MLP neurons of a small language model. Each row is named by its layer, matrix (gate and up: input weights) and neuron, and shows model dimensions 16-111. Each number is 200 + 40 x the weight over its row's rms, rounded and kept within 0 to 999. A neuron's up and down rows have the sign that makes its largest values positive.
Before each neuron's rows, "fires in" lists the words (lower case) most often at its 100 highest values on Wikipedia text that the model never trained on.

fires in: "an", "annual", "anniversary", "anti"
L2.gate308,119,208,171,153,163,238,208,195,184,209,198,175,222,163,246,229,233,243,172,229,214,267,251,202,228,256,172,209,259,203,204,160,168,156,112,173,185,287,155,191,204,144,241,210,171,272,222,196,195,111,154,142,274,193,193,183,237,259,208,198,219,195,186,217,188,219,209,140,233,201,164,192,231,181,162,229,126,180,187,204,193,156,249,110,256,140,208,225,229,189,239,135,249,266,236,154
L2.up308,174,227,226,162,147,257,221,170,259,167,228,204,174,269,275,168,176,221,157,230,227,288,245,194,220,191,99,145,238,197,175,217,204,141,222,188,231,150,235,197,247,125,257,163,171,250,237,232,206,166,204,148,250,196,188,169,201,190,247,178,184,164,183,196,198,142,185,174,212,212,156,143,245,186,170,171,179,166,262,148,173,197,263,124,275,138,142,215,229,217,243,212,229,222,130,144

fires in: "where", "after", "peak", "time", "stakes"
L2.gate166,223,237,219,248,140,152,156,147,159,155,248,184,212,223,174,198,238,273,143,233,255,185,213,248,241,183,200,194,155,166,177,250,252,176,242,226,245,231,230,168,261,174,260,148,178,138,194,155,246,251,148,210,134,170,232,322,208,200,176,186,202,263,185,189,274,257,266,207,202,194,215,196,199,198,219,289,197,188,224,135,186,230,220,213,241,189,165,264,198,168,166,114,250,180,152,253
L2.up166,213,244,196,165,213,190,196,185,185,179,190,192,186,222,199,152,191,224,193,193,186,155,195,86,194,275,187,268,223,240,209,144,213,249,212,220,209,205,170,206,170,252,198,180,139,197,173,189,157,159,298,190,193,228,178,117,225,185,167,159,231,201,224,209,146,145,209,255,177,136,260,204,236,252,230,225,232,267,93,144,200,223,220,217,194,192,169,197,234,177,165,186,186,187,136,160

fires in: "states", "open", "it", "china", "pen"
L5.gate338,192,231,231,205,164,223,190,267,238,190,216,168,203,214,146,208,232,223,215,169,251,179,273,282,312,236,214,280,199,160,254,298,245,171,225,219,199,183,146,223,179,186,180,200,180,305,233,240,253,200,160,203,290,183,209,183,190,91,259,132,203,163,218,176,244,165,184,177,196,180,255,206,203,173,196,193,141,228,158,190,255,210,196,235,241,179,157,214,215,235,284,158,173,194,138,159
L5.up338,161,300,169,202,240,195,242,154,185,235,182,189,174,169,200,172,264,196,274,182,299,236,239,268,238,140,232,242,144,222,270,186,160,169,137,223,179,209,224,165,208,186,203,189,195,173,225,195,259,171,139,166,202,179,169,181,240,226,141,104,185,155,261,159,204,195,244,159,197,184,214,186,224,193,162,293,166,113,254,213,159,192,199,235,196,232,148,189,211,148,237,212,186,166,245,176

fires in: "they", "boys", "stay"
L6.gate11,301,157,182,198,176,195,217,143,163,199,235,182,206,175,184,199,189,125,191,222,173,236,154,188,161,162,177,209,199,202,195,168,155,203,191,170,193,232,167,195,179,120,145,141,173,187,154,200,205,254,226,236,187,190,187,144,148,280,232,197,196,239,150,228,276,155,258,199,224,180,192,219,207,210,214,177,148,220,273,246,263,124,232,194,193,204,199,196,160,133,159,155,259,179,191,146
L6.up11,276,173,124,232,246,178,216,132,159,191,248,216,216,217,189,215,174,204,227,134,124,174,218,118,156,185,166,218,162,274,218,127,207,208,186,220,235,177,246,259,237,146,256,226,216,257,175,186,212,212,195,191,203,251,206,226,265,146,206,206,187,181,185,202,230,260,224,212,158,204,149,200,278,180,230,194,176,263,122,178,163,188,209,221,208,192,161,177,191,252,209,176,210,187,238,186

fires in: "second", "first", "former", "third", "original", "current"
L5.gate367,260,133,180,203,172,146,205,210,220,199,134,191,191,179,190,144,226,235,192,181,224,174,202,183,247,200,222,204,218,182,219,154,150,225,197,201,137,217,170,218,130,164,225,212,219,167,214,226,219,214,190,148,196,300,199,211,232,230,159,214,189,193,213,157,110,130,225,193,231,166,218,227,152,212,176,232,199,228,168,169,149,315,246,104,208,231,209,162,171,260,248,131,258,289,127,198
L5.up367,188,167,208,211,186,259,156,245,146,224,200,179,129,153,235,260,166,218,125,163,181,230,215,179,184,204,48,175,237,155,177,165,165,199,175,203,194,150,177,160,176,248,227,181,225,165,263,214,214,189,238,247,175,149,229,204,178,173,249,247,222,232,195,163,202,95,194,241,199,197,161,182,247,188,174,211,207,239,114,239,192,286,241,252,222,102,247,171,177,216,249,214,223,175,215,204

fires in: "under", "medal", "part", "one", "remaining"
L5.gate323,176,205,193,270,162,230,219,155,174,247,260,157,127,233,139,212,169,210,216,241,237,253,162,239,270,171,228,199,233,183,223,145,199,182,129,141,171,193,276,181,153,202,245,218,237,271,191,193,231,215,214,150,237,173,221,194,225,277,217,198,193,132,168,157,231,121,173,179,213,170,239,225,233,169,198,200,218,184,209,180,236,175,253,131,196,161,239,124,274,249,213,275,162,178,247,164
L5.up323,207,176,233,233,183,268,223,191,208,162,177,202,224,181,189,160,87,280,246,161,250,183,251,160,180,158,246,198,191,234,244,221,229,206,279,193,231,85,156,219,158,183,273,180,237,228,149,224,222,165,237,178,250,257,203,189,217,177,180,173,252,240,230,178,189,194,132,219,210,115,289,210,143,196,147,255,269,234,248,182,210,237,174,113,249,177,234,164,240,186,190,217,250,201,165,161

fires in: "or"
L5.gate183,212,292,176,174,176,250,161,205,171,195,242,182,215,240,255,213,237,186,162,198,179,218,213,123,211,181,177,150,270,193,71,115,174,217,203,219,240,239,158,144,228,170,217,173,174,203,187,282,149,262,170,183,137,111,208,192,154,240,235,164,212,187,194,196,249,134,293,223,213,215,195,241,162,250,192,170,168,193,204,171,167,202,207,184,196,173,222,151,276,104,197,204,195,234,267,201
L5.up183,191,270,204,90,132,210,216,213,149,226,223,193,209,267,248,144,236,191,194,169,138,255,257,158,180,187,258,203,236,275,92,232,163,195,180,143,179,144,168,184,168,219,246,151,211,207,256,186,171,204,154,146,156,238,265,176,163,230,198,180,267,134,253,221,243,205,178,271,251,241,222,244,155,231,151,271,176,149,191,219,204,280,222,229,203,184,187,201,195,182,177,240,220,176,215,170

fires in: "it", "end", "name", "release", "described", "relationship"
L5.gate89,146,282,228,268,210,249,153,199,290,111,194,174,199,186,215,117,197,241,181,210,296,229,193,253,224,227,150,282,224,222,184,216,274,190,169,183,202,198,128,199,147,206,205,166,132,142,150,221,169,193,148,190,256,179,204,169,245,235,173,174,220,175,192,237,186,212,269,262,183,187,216,95,124,192,215,233,190,232,227,123,244,245,145,230,230,185,178,234,134,204,175,156,232,243,179,196
L5.up89,102,231,183,284,245,232,201,197,223,148,173,193,196,279,168,118,240,216,176,195,205,246,269,194,148,188,171,277,133,232,192,214,234,166,219,215,153,197,154,179,118,248,179,210,231,168,191,202,116,178,225,243,261,166,207,159,213,195,179,190,177,137,185,279,211,153,222,274,188,149,196,149,264,230,214,211,174,143,185,202,245,287,120,159,225,215,173,129,190,193,159,151,238,196,178,115